MLP neurons of a small language model. Each row is named by its layer, matrix (down: output weights) and neuron, and shows model dimensions 32-223. Each number is 500 + 50 x the weight over its row's rms, rounded and kept within 0 to 999. Numbers have three digits each.
A block is one neuron, or neurons of one layer that tend to fire together. After each block is what it responds to, as a language model described it from the Wikipedia text at the highest values.

L4.down65:540515464491494502533524526433508472563471499568464454488495420496489460482562506583540498526490438505450522537626634560490446419420461363495522560469494489518545423412411555472495609480545452546430563436499431573515573505589533553494505442572464456473583476478462521446557436435465539501616468549486501527397519553441552494491510514484541469557494470515516517527526483559575558423481560555461560441499502486493583456500460583364514542515449572502507496567446516396492527498422585527458386339511577598483525444531464488485582514482439561518490506430543458512523464555480464453
L4.down78:585550473507416543580577420443476511598490516569486512519506432545442504496565477553453523458488546424451533480622495400511437430518497474512502542475532517455497479458403373451506534459566530500500491414532527539453467411517526470505484571604545436521540514459610497460573452492499488509538469541538547466432533673497500405423465442509491516503493620519458484488553421537522525411544530570425549419437538411530530462472478537415512508478486515478517545511454468359571547465550522481463351444483506508547500498553565583543497482485487490454474458467577502505538459434530427438
L4.down124:492558485612546506609522463483419442509448508512579563414497475460466514504522454520484505485493531499473502448543453519495466405531540533502482457468516455498544508531451495537497499540556484500517534444466491517510423520557535516392554575468444439558508486557523405517457462503468506559499457569458505430510525618530528388510443480490537432505466596505447574537467497504534438491480570479466574470491618429539546506555439544447568425590428527508415517513522402389526533469330499491656460441566493513515508482545559491475556451614462578473480484525555539511596497475610440471
L4.down224:460543505409403572549537505515518533656468533531505494432491495460496548510539560422472404448554547451473486583568425418501421503474467531443421402503523558463467494530580475576507457423486535548547544487419494529508444496574426517532443514540572486422546548526612579397506476525455435597560488557494497562571464522524523541524500466432550484442512568557397488507477485426461526571456539549551453483541433484493467485464384505565498524512408540468476540423489547504517522433565482411502538608466559452471570529486515541547414511542545447504424518561474476468524464571449517547
L4.down253:547466466571570567517490566422498496522472503537508432486595470451477451518515468564435571408449483463557566513527580532471464441500461295534497607469559554479383472454475565505507562520500493524491509440594415565520564485589596514562551529552454411490474494491498554500530492486537465432573424540512561493423525578500546483476488504529428493480527430473519510513470521610534464395564532567498541432435546481502494458577521514449496500502502479467565513529422454397509469518495523549434428337465520579490587490636428492517513534457472548516527489490511465555476464488524452480
L4.down439:618571520460516530524532467542517421488552467456540423545555424460486521468516440496476519403473403499502554499458586592482414514479496468490464497599481529434530547371400590529532552547526452563482488488532499593538487368504538587467461567574433492602540488473529498494492566555538491589471503571503529463483461598502457482466479472488558566495482487503529524538526577546431418494510549547449582365520630398527517548505401506440486461541460443478497450489419446464482510444423569485511483390449429547560479451499513462564522577549471438495496506594561506504519460438486544447
L4.down484:558474502587517479516564546468436478473513472505477413576586390422467469428563467615497569498396452433518546539540581561486506519479494444482514477544491532416440461503433514483531589574528535549429532500541458518539542531570518480531473506556429462523454532417498527472563552454463465501511517510438509553477510604514492467427525573458470493461484431468575519551472556544485452426474482615436604428508620471470456483510535550448518462470491568460524523545460487430494483517411568494471423377429502560482469494612407563497463524514448534537493551449631544525470512445461432417
L4.down539:495487523431528538477499498457508487505478478492547506488445479479516521572502548574484532513487538505489430462622463507459512469512460429475563460440481390598526474596436447503504570424503556512407575495458501469534511526510596490490427482502450387472575441491541537484499538432441521486524488415517402525490548496408570453400522415450556512519526551473565505476454532479563583501574483564475453513531428493478520445465531453497497554494435557442553526451522530512578521464529446491494606509510602479481507515458539532620475469445481649531492609399562636494597541448502500508
Newlines in tables and lists. Line-break tokens inside structured data such as markdown table rows and bulleted infobox fields, e.g. after "|---|" or before "- Elevation:".

L3.down13:506523494469504448475503450549616425587444377448505405546521467484556543461562468508564443407468481508527513477475527556527373492520488539504496470474506553478447510418476498498514565582426506490518562458644434474518588375536507510588562523593476480517558548485415521522492463426501480441442441558493486490463539498471563477522538505667531519427581491433388430477532440449489435479559507482510476431451497502469463545473505474553584430596516509570591442550532542497515490485520514439524486554514427438534437559495448492482505577480456448491506520523566464544581476567534532519
L3.down509:509452511498560573483508515540585449532492385400412529496538496587535544427545504499497565513490438579545514485511563515446489416517460560450573549422537477512435511406399519458534497539474549427531512514478432567608499506559455481528525540563422414486431483485466473377566532430508519553525399503478505537498525527589454468455465564595458512436560437471439508483568505425504510432601485494514476495480521524572509537497569545576635480545559482543580513460541521480552540405576481477523456513463443472552494562550441421505506580499480468541532452563483612563547476519487476468
Word-initial pieces, esp. "cl". Fires on the first piece of a split word, most often cl/Cl, as in clinched, Clydebank, Clooney, Clippers; also "of" in "one of", "sort of".

L4.down49:574436527453527522514501519503562336555459527408436423518603520575493440501559482437509465487487496504613569518472570477484474491521506530520503488511532422459499509540449485509485430420455526488486629538331500499504412578494471486522490480548497437552476512479438416483544540510457516538519600556550459472488541421633464418510531523560501564517563448518498493513506519450499412434555468448449503424476477552466545521532571582549454484547511577479566534410433526436478543478494447487587522541516525510490449568493417543584491514399456461543546444532541493525522508639568476474
L4.down150:583467539639520514477587561548502660461458574463481581490486530483490488569497530431510477440502576537545521422552379450526464465494489423517502511522422459548438501603498547497464578514488500493554494536447573480512448571521546484529488483480498530479548557494561568526449426561356579433558588507556489446562541567429558435477497484447422486454496494526471454562437453574544574494523437544492536533491515522429504453455470537492390505424543429499452508504489552446582462472505413522435561455514523409515539548502534569474435565473505495535476508478461484456461544521508511447
L4.down233:535380553521544447484550486553496476569555478478442454444562506543448536474473518394440362506457507474483561506432422531445603602535512514495504507513529516458446457518512486529491461562409390531502487511573481479467504527567492468520481582538529474435522522431480548596470438499535469501498428497531436534426522521496510500497523596538457501490482430528547471510445514544450490457495488438535468540516551490502433538490586542541520507510611481445526484546464481392445475559494532507444568476515505438468623456514556565386445517429602463426497481575492560603521574609568456437
L4.down336:405505483409474477462440422554565522514446452515653545518471343561502491535513408361496598472425529523565440502553504518518529500488487563523475497485407540606577448497405528543496596514451549503504504560580418577472471497508510477525544512544463584449606451414553505483522547553475546546523566501490526442537511411498440555487485451407538438537481457475583596527522565529397518477553556544520454493459444458498569545472525567477485483532551429436453500474517532427456478479515461517515536500411507489579533527470449474482498457514496489525418515469600563477519420498527603526
L4.down406:429538509520499548514504543482511530474518441526463539493481436497493454454486478497489466459552454534484570424536487490494420535493511544437465421508462542455481585613465558462467567601377494428461486488602521447462533508444500434539461553456531533425615536498510582435438449550517486536560547452478462580556568506521622437431489510559425592492483383571442494503507569535447532478455532449499547575551397524492498422415529432432420495441553475490514506418553636446587404504496585460514532556527612523513498470554583526502539542548520548550503439524432501486509488431483474466
L4.down437:509431522500568443528486495478539524533479504462354507518556511564505511520495459531506499478469454418562571553532578540500533475465481426458480482518465450461487421468484560497539519568371484507528526527535560517497559496562537486574434484517419394553502464452468573531536510549543458541521525560466570448468533519551490561441499606625465524494493510493574387429498532519450367451569465486434526523465548513436440464470566542404509462623602505500521480494494540394395589478610446461477426510527482423558514490545515471357504567497470511493550458533447501460453465522517548477
L4.down444:572470454454485453475485524499437518502513460545429388467541437447472469553556533507503556489502531531504651529462523492463443430573486567452473394591542472426561445487443452424517588582439482548441492432536535507423598499458505546472471512472490541491547463412543525494547476556575475457545473533514454501501524477492411550472501610497489495533447454556526468537465563628485592399454545463446555521537531552352485344489567506452490432526566577465463470492487517481559455499518584422514421461510491497513545537548531522571533551441527401571469549437492553509428491427506510455
L4.down450:507391489469526512441495516498586466522377444526410470430546464467531502509515418511470502491463451511621471535478582575522471465509502440498511532479425501544405593503437521578524476571418479505493492573570563528517590450527488542556558456491599456561484515524431551426500518515573516468391551550467552459432594429484480508420504524578475560463540527435490523494488554526481532452511512465623493386480503473424441615402538527552516492500468526444564413465509550491516527466530432426552444587539466486547472457544456484417523547464488421444550490544445556584469482504479535488
Post-phrase commas and prepositions. Commas and prepositions (at, in, and, of, as) right after a finished date, name, or citation element, e.g. "2022, at", "Press, 2013,"; also capitalized word-start pieces like Cl, Dem, Tim.

L3.down27:511516443482528503472480474481552478455570514550428473504493445575481488481564369434508501531469386522503436495481509590455563485446492461573525568587413561528563501585564594436509501483459519424445627470583507515546508576514458416480478429519556517469488537461549509461540537471449483499539545626513475504521536462490533537457487439513511584561459523465586521457588483475596457521524452595476603448482508460393483437504466554542512480543424463478562506492501467512510512458524507543408489511489530509456488491576465474501478489461441473483557565457540417465592499475395545511
L3.down204:431541450453511511450466489475531508462604548530493485476554513532527495500414524534588487488514477382480507529497504474479518451534599430564589500547465353550494533485496484476501557480463497406545498482554543501509421481502613498489415441476571531462481478536620406579550469547549478501472523537509536584486459533480483455567515498452666504578498529543572525467473426469481467617501582513587488549514543479498576456539358557476511511505525507526494424449481452489428505520622518492500445534473410560517558507508515418553499453490533471464499408485407462527484543519439567556
Infobox and table formatting. Tokens inside structured Wikipedia data such as infoboxes, tables and coordinates, e.g. the N after ″ in latitudes, DST, km^, and table pipes.

L4.down66:452484593485528568581461515419424406501497595543505525536603385586498456534507399526506499485489494520512342547474450430502606447495444532497554451539462549543531506492378465492497446337519570556517543507465413518440481554473464549529569470464471493479476506410496554473655533438413514474562530488536520502564500469568484543531497474425455473480499596468544563531477533489500439503531463520517533475551504534482488675491411489452488601532520426492471487505488515553483536514503404477570513602468437548536489605447465508513484551358485546498478520521537504460548504468480445516
L4.down82:463482482493539488404496466454572463587538605524482595475490557450525452525491479434452498513584478509535489523423462515475382440557477585542566485641573498395416482526512469491489518536523415434457495464520655522487561445465470552542447475574506464526516442476482628450455446480476519457535473378561457449523440466553552420476521490441474511514508567509447559463504445511514467507548572449504512527554498572496426561526480503507514505502528488456481510558370498500436505509538480478491553534543482567518448518486547486387480494440497482502490571491407421563580460424592427546
L4.down132:461494555525559455572557522567480407537426550465445581443449577614459487460515617627432456576497466570564511575579524513473512436512498414504502425518616487535565508475462434541513476530509490547482473501384505459494482552405525454521479553538451522485500502513419498493510515480489426546585409420539499551462435473525505485503520601545467459509424456479506447475408580500563469548495486407556511499574510450597454519548464533456406530505506522535617472422508530526591523448529455545502539500516529528568514529510490503509524513402403464546499469509484407501550446503501483412
L4.down139:572470469503465442437441505504450423542584544487515610540432536492472520528541420554547515452445500588403360451530405486536431423483506560443535538397519457521554480546420504414527507496510557385531388516511527544453420520492488531442567446530439481449471440505533533482495563412505475506498484582469446469504492512484462464507469488537584452505425580519376566480529534597555476500459501494403517524524573460555543548513424502507493485500495504488540574521419489576478463491501489450517598552517414428541458527522537486468463451433565473552549558462504491513432505436583453599
L4.down155:444474447531441489611425501540478563478478499472542517494547461482466515497505497462505514451470546498570518449463563579457520465602519542574496578432547506491454520561522536528514428520454520477540520582543478557497561528602516526540583443358552426497543572418425488535457421476515395426644471533485478501513466457573586510515495482554349477438498446433574488439520519492531492464526484603511560497485493568428526534470541427461506530622563523476372511444556457478509376484493534511502523392510485505507499554512410569497492568436557499510507524535519554471480483419486501472
L4.down413:549495527535476440441523516490496512564482469527499544512431468569406479506442502494539482545469472510479481552573569473486466521453536439433581517566543532545496438429408450460491348508536408510501539445478434424537488453415484596550455494462481480470546415464454481444502477451533454502511457535480496618506470550505485548581525566571493564427453541495453496507421604493466496520537465484564474567504411465510533594455476481552478477497553378534521490451595401538497600584512537590548444579363493480536508487556529515412501542509479474547414488471473535520507533463566454472
L4.down597:459477496488485494463437453507560456552512465496455489470560533415485477539457531497524526477439478463567386482520497530471380524553565476523519531523546534432575563522580518395510461491453477484479538406475626528496499491529471515578501566521415484486553477480441528516489469549577488475449638578463506484410456551545457526523515504450603468572509570522483503551495506480500471506537563423553512547490522488471557567487490473401478457448444427542588510538440407463511548483437416538529552485426508586451419497538542507337474617513517464565508530478390520479457548613575484550
L4.down628:478456483459490529563442510431477471463478488488456590481496558474534430569438495489491538509506484531574425511536430525541494452525509476502532511560428460592482540507535474439500436455440561439517439484532432495567470645554430525490563431486402431442504549507388471545450577545443525470514523431444514570507493493547550554503460521495644462546467484521495449449499539461449527481467511513502497526489579458633514515438529501550635493552476414424496507469631450514485510500596440509471524465393475511508485517527419490437467553585496486581501655470535518554460445514459530522
Coordinate degree signs and infobox colons. Degree signs after decimal coordinates before N/E/W, colons after infobox or table field labels (Elevation:, Running time:, Total:), and head nouns closing long phrases (album, festival).

L2.down162:493486440534496496530488532554499513488561527521585540457540437477426568487562451526442569436429477385534488503589589503528538450521585510549500456551499475531571509436461377546585516461505554571504517592486552477528473454487505371521547481364457456534473386528498490574490551543531581493478420596516461624530546536494520553513543490451475458566518449445543539534487449449503549463502535513460481502452470582453533511557562430515488549391468478506464498485585525508524506470486530564543603575486581491463519495502465449472470425475491500621542537429468604583563504460545435541
L2.down289:513537483495472480515551600546537522561540511450522440492498503378420472473461464534525557452502578433671448487520524525484577443483551437452520484533547548573451429496464505446555482532498496449496567508449493551505426495581549548488529431485500403585528469470507582492500456531455465539497502596600535466508494494498345523502445534412456482397564507512519537529538533507512496442441518453588544436465547459475513523532560430544475533450419511521513466603579490513496576483609500514547407494494538578507491478668413558521419489514544498566481493559487554490478450519520459501
L2.down413:375505371476435436495485549547556540465562463497540451560581531463483551565556355508489506415463505512485424467475535473498521447534685534506482435434471475597399544568491497503555530370513538500536533515518522469582519514469468533517517483526532437561418509501508574560517442461512430468439519512550512500483464503531598517448490483491445491530513464459519579474441465489508472431518538586516495505494478458485499434458516409620428491436520394476500595562558518478595456520558545505485528540496545476490532491573564463488410556467593502466584511500441556528539561485418535502
L2.down601:530531457376506462493510528470544447522557520426572456523491605442481453499432466561481580455461511544575464510498435458487589516489609518466440480383551454520432511511522441527551448437485421438505497529465389508527426537490526454445610476427493497554436473513452487469498455510537477455415550553504427487551402461486476500495511563465456508441464564539485561466555450517466461496397450614577530526492477508525496609528521438566490534423464439486488463525496560548536533493565404535549565589445477563412504474565534525552456507466606512628519474566499484508590491560515470548
Item and sentence boundaries. Line breaks that end list items or table rows and sentence-final periods or paragraph breaks, e.g. after "Sanjaya dynasty", "| 2012 | Strangers |", "in Remetea.".

L2.down124:517500396422514444484508534466506516395452579443459462495606442554489453536477461497493509547544506415609601475524541596516450366527484581598539519502405523479555503482439546472535505451507513552435469517476525487490506526509482506466492456587496471445520529421438515459548529478480528519527490601554513510551536452553580491409503530572531552534590493495554434524569470560509465530509413411513492522455467599464488510489569453424409543527482505509467422378494553474469523489474474500511408444619442538505502588437420443491480530496476431511499618473542503454456485576461502515
L2.down161:479535485351628438508483480568439388486470524456426504560455424534475498587421513444515523566472415516560534486529506492567383539563504567514450481537433517547561430610436471571507468474520438517569587413532559486513432509463427490540517461503462540470422525463478581542397558568462469497509590501516411488506482468519589523528515431393538496530539598498496441537507482501537524497419474546451438592524596475571419459471486515498489458542454482602478530439495550486480463505517454501536479451464565477526435572451459534436458522507553468521493487520479564474521476561441605456
L2.down538:495496451531434463597488545506431458406476560487506461392499498524541468496618465410428576513449532421582544480559399516477479439479521363479510454458492521519559484487492445480486457467455493541481535584560490452454430511508577468489562465496402440477486500443539573438540424487515504409501575492487536444594485407464600479540517553503550514552501493487510487515587521664503395460551459482419625583473435547516563528432430488440387605502544499470581543510447618463450466532485488579491449439564516517490494557487435509498542522501486590534519474535594512483584497479456469472
L2.down623:583530533496491409539475550489459548466443571534462536536465556558507459468458527478553526471536383368444465559496413518552526477568438526508473499522449509499421505533528423467517556502489446496478535537485482451506385520531498476501552460474560555544518505512424483529571600454521555506535526531510461507489495501511461465514505482572570447607519571437575457521529538485481536600485520387602541414496547552508461511488479539435419556512458514443523429492444473613483544519548554406536457496515501552475422582403599492543454437505480422499503520516567353479500538548396530513
Prepositions before venues. Prepositions, mostly at and for, that introduce a place, club, event or person, especially in football biographies: manager at Bristol City, substitute for Pablo.

L3.down250:470469559511484465542416542487458578469539594580521486503523528464484506511395534549499508587539464611572424557582560470501389445540446440495469460453539533505534454495543554572501483514511511498378468458492519559491548511491473510479502450477601439588509570497577538513538507576384634517544535567470417410524467570526502565523428474473505495445483517511460500493514428561560506572445593427442430487405481480464420448539444510426550521510521502506408472460574450504534485444521511400505473449426502600510536519498554472488437476491436559495532548527538461486467536444442516483
L3.down511:517460466473554542538479515452524504513473634483506439491531515509468473516441571496514447371517565461578584473572449479516552537593377524489432490518439578513473470602500506473524515432470439524467505453578563579505496563473490493571496554573415463527587504375481463422527517475596450481579473579594524450429428507520618474548535522469487437428503537519421574513498529480435495545530499521516454520483468527472436468537410487463480552469516459451505515440535423554467509529495426514421588483473502629611528536483416552450479562517449556430492484506549535482478448544456415523
Formulaic Wikipedia template words. Predictable words inside stock Wikipedia phrasing: female in census household stats, life in Early life headings, born, and party names in election tables.

L3.down54:559579519584497519494556483479455515530417419496475475422537408477448490412433520522453517489387492488474521464527416537499463434484402496456563548464525458452406508483502454442507404453556493503484526496431438495538439506520537532548539492522444419503571521500527450368504481461486494577655565542481504451535535558463513514528471436526445479403513508483512559554492508488544416416473566573481509472539513493474575498603519451532524516576508478524541591594545448418657539511550506463523565509434554650498573532597430598537534492438477572462483453513561536479533501536464387428
L3.down383:545513450527509502500498486485464468425459477540427493453581436471492499491471490480476608420411536519466507463508505603496423481500451390445559606531559554470354480441510567516505489511489559505530485494474511511478465494562545530528570497518400449471574547435486408372492454526464490488591476556488537421454519536547534514508493569494428481424467459488503493530465466464538485461589576543531529478506545502522477475521474466547533429509589417542465576491456488474475521537502556499530490353465494589531661471649457516485537565443491532469488549522515485499503487495478369490
Table row ends. Newline or closing pipe that ends a markdown table row, especially right after the |---|---| separator line, e.g. sports results and awards tables.

L2.down8:475479447542516498442535545432479433489531444407480468551472379536557557493499438496454509491544611463500473455520595461491497592505362544515546518429453489493597544464373530671521463488571496504529482530496483493486514484488502484447508517570491495495433453462524495354464482455457570572485449488509520601476505583504493551514453575536471487546495466519539388599514515541455533584499497478556481480545578413485518532491470565499494550627500574518482408550480536466533443554539508565450535504514454568465492546434513483517510570485471412527449507472438523465541535557625499508
L2.down396:473431425427453533494506547531508459526561515483482496545497563425523430457450508537436511543538535476575436464475467493492413547480451622529416445563463474504504431437473561534504543507537410424529515458503452490551541493411531465535475500503418487459614517449479488481542512630473487501586488466578521544543454522428485556537523530479557545606502456526570522555539476541467578562565503549467441482467433507537572472568507583487539359500491409542456545529470470375458552498369442502510494533547511548460509545506508435457511595544432486470469455492558569552523443541428410530
L2.down463:480514547438463475583467522477491493541586556509492499553445472464556480505473631484529548522515511581437527591498431406470445576532539499478488512490417494410516548482511611439514573487443455453397515477553414503422549492506522550470449497488441486454586488533440540558577499619476461542517455523451494431588460448566495482537485528498498513513513417502510482511483440502476345535488501513530504539503541531430520472548439560432469534479404479530476594551532546467527566526486475531472368407575477638562545536528412513487538437469465444484435544504506464464556374430494505546
L2.down600:498500535440525538494539546422554435581517386418488519390532611424554457528473505592419448425535475433533430431407410526529532460542520468545528514593505437599532500507498535554460486474481443482547528503447503583534518493477499566438565462575558534473497433614516518503446530540573444509529505464530561548493505529471469420496458451489582580458524470480518514499477489512572460472552494398552547458599505470522475496413459486462595447633466476514575448490450535480525428435527494456530567553516455460447602429442507409458508548491474497450485435486479360547471465522549414540
Longitude degree sign. Degree symbols in geographic coordinates, mostly the longitude part (e.g. 139°, 82°, 94.34°W); also weaker on direction words (South, West, southeast) and scattered mid-word fragments.

L4.down31:397527639411577466470478492488475524547533574483542549510456567506513471576537446612464425404582597478602467603497510477507540521498517496481458559434503569438513572434408493475501461456489432481424500463459499534555493425439528422520500535582506587559492503482561499577570503605520480495427514529588464375560467500584483417548490416486490482504564511498443491499469534493470414464577478448448521468525443520549569498391508530479492497493484557513336443598475449487476519516505482549491513518463530576484493482456584496457544465550432445479491495560515418569555491456499569415
L4.down88:463483539479504417501514466512500476364528578446596493419454506587503460490503520657589415572443513582485478533491441561509534517488631391481552551513444519424488470574494451499518567613400515512415540458565462469552489548516476589482533502480577450496456511519480532535448562550559542514392503526501476495495491517596495457406466523545495464551439443497524550509447454479467426538424477472491558468557542498519507562516508556424508445622455496527594408573509503487554537462467457413494519576435422472473530468493479479493477529524529462459559542484451511484527518407484485520
L4.down109:551571487506422570511520607484469407543494508467557554551551487447462526466619528459564359484454520494443500552559537485513462528509428598504454460508406618508548505546540486487520579490493502657519521450558481487528511430490508484481597485448538483503512480540425448468557557512384559506510470413560487438476558522477393525505563435559488451520498482498487475501457473426453508522508583563516510532386538486494473463526475478479475565574508639416506496502421510568569569474407492433479499432510477479462431570556514424562528565514403524509477398478523510543450512446523424493
L4.down157:536499480473485508525518478559516499568482555514523502483440471622480480480451458554557520579530549541445441607547458567449492467531476432511443430484527610502446459447550485525480492539398480495493516444599524523513493433543391465471562568446480549511531584504509483452472485492454537487500383450391542534514424539518472517525499431422554492487497428513484513442434448579448373504456551462523489452445519594482547561509512536427443595441459525404531601482534527616509412574540466488452471528516528462496432485440449497585431625510435509557504526546533455535573597409515524474
L4.down195:457435577386449444597452424444558508408529534460421478437477556499571547506492477411602477490550513523546588518551468479481519571461519582561537437582457544463481476447507541551493605521466549539591596544527560559481484558492513515505496490358506461477442487333522421510623460486455502557440587452384486504452486538465592468433483501513563466629472474530528503417517445552555421594505523445487536513548471523502460482407531505426581441429551504462538555535455546505518511482473564507546477454558576485457452505545523462473528494550453457490523484568498505445421481511511453436
L4.down333:494426434584576449463478450497483443450419455542593503507497588431502466444469478433492536515624518429404499588604562469559581392445431461496518536496491486518501512454494483506521486558444539502489605420579508468548473452519476509628489582504501470521498530507539551550575411451526631462477504491480438614570574520516444529420519534502472555535555553485511467461554549514478510518511457481508500603478576516374542484521492453475421468436600479430489511577498522512396491544472521484473508416461459461392466556528426412562526497456489530507494394523477488464459532474461390477
L4.down389:496512487496582428426552614519504591553431549522477465460481517521498511384523526519512428461515553499493532443559519583462599436499513549595432557486469586503551469555518438516533439472495445465532494430458467570524432426467565515439522425457518539522529567542520526503535512512519463442504388427476537530491418458501576494542524359436497486504519492481464587500554557507513475541472498498476421506511442561401477449537455554472478640565406546489472478596578500440515518413520492491463554490437449536489461521516494567536638560535457537531507459436457525408518512490520460525
L4.down407:472363476476498483518512557548490478533490537521545482446461422509521481433524523499604482547565562494461419567519576418495551589463473444462527527418561585499531647495544425499472436582484498537438481570584516435497508365422475520462660436450463444539449539476529521476469449504518508445489445520482487521477484575486478466494544479515529562429592515519448486493544572529520447543455514520502543491515501584421551494487511530408513488476520570543536495431544470519529468531554520574417416457427393471577506456494493403534496512477574467476465467502561489460519602481537468571
Stats and table tokens. Words and word pieces right after numbers in dense data text: census percentages, sports tables, coordinates, infoboxes, e.g. "28.0% of", "0.1% African", "3.1 million".

L2.down113:440514485490459519429498423530522494459446552339449522474389436497470465568568589477484545526443561462476457572532499440510436527538490594485547444353447443510484493501506424661513466452508567429601472661474522391511523564466489460618446454520487551505513505632535509530420499497488534581521507499510541533510414460586538475449435434464555511420490515509576536499428456446452482459570506542487452509547477518486409497500486452619471510550547415390520550544455470447423487429470503464525527529520531555456580591470510480496466535528530472498496518468467525511600472461520457509
L2.down184:516479431636474663558506410558470468477514551452410503502499488481498430522505487480510559517484573530533477462483484485531595510471531492447453457501492550434520437557641429584514477589421549440512501511489525460457468472524542439525500473512533555473556431415519568439504547571527473541544576500567529439491425481525527502496470498530529444592436419496542530433450447472496533564491456528488571487450517490526441524392488488465611483537554505434601526416617522501382473560474548496463487511426407587487455567576448554513456532441485504465473545488562459447447462540489530556
L2.down484:471547581505498612555556431479477477532500590426527489441363493534527437466487533535494518522518551466464538511488434454500484417447495480449564522547420582502496499416496427485429615495406532540532391537531525509418451516492556501552449490563655461472488515444559456467551542578580538535502501462615506578567488477520535485562552534484539562476472499480562509460438474475493483466463595497588482516553401461490443507479470452507501459570654473475490430468622463518519526509566501468483514555452565545496520372519596506460488546386471537465517453478448466458459470478455534481
L2.down547:475523441472523531530490478455502519501540428398445444590535575476516536527620512540438424429498513578602508466571558486522460526595560474445522527491449502536465487563485495516520452532529456480449557535507460396490513458549438399583505476488528574542518474475416549476467564486555415472508491544571529557519558486452527508555481503442480447481538437476437589469455501496438571492516463402460557556469666479517427477483519468580458418551628491582552520507530576526596541516450516431520609508443516595536530524563489504515531497491445479513514495513482562548505444518470421507
Census demographics boilerplate. Tokens inside formulaic US-census demographic prose and tables, especially sentence starts like The racial makeup, For every 100 females, and %±; weaker on other statistics tables.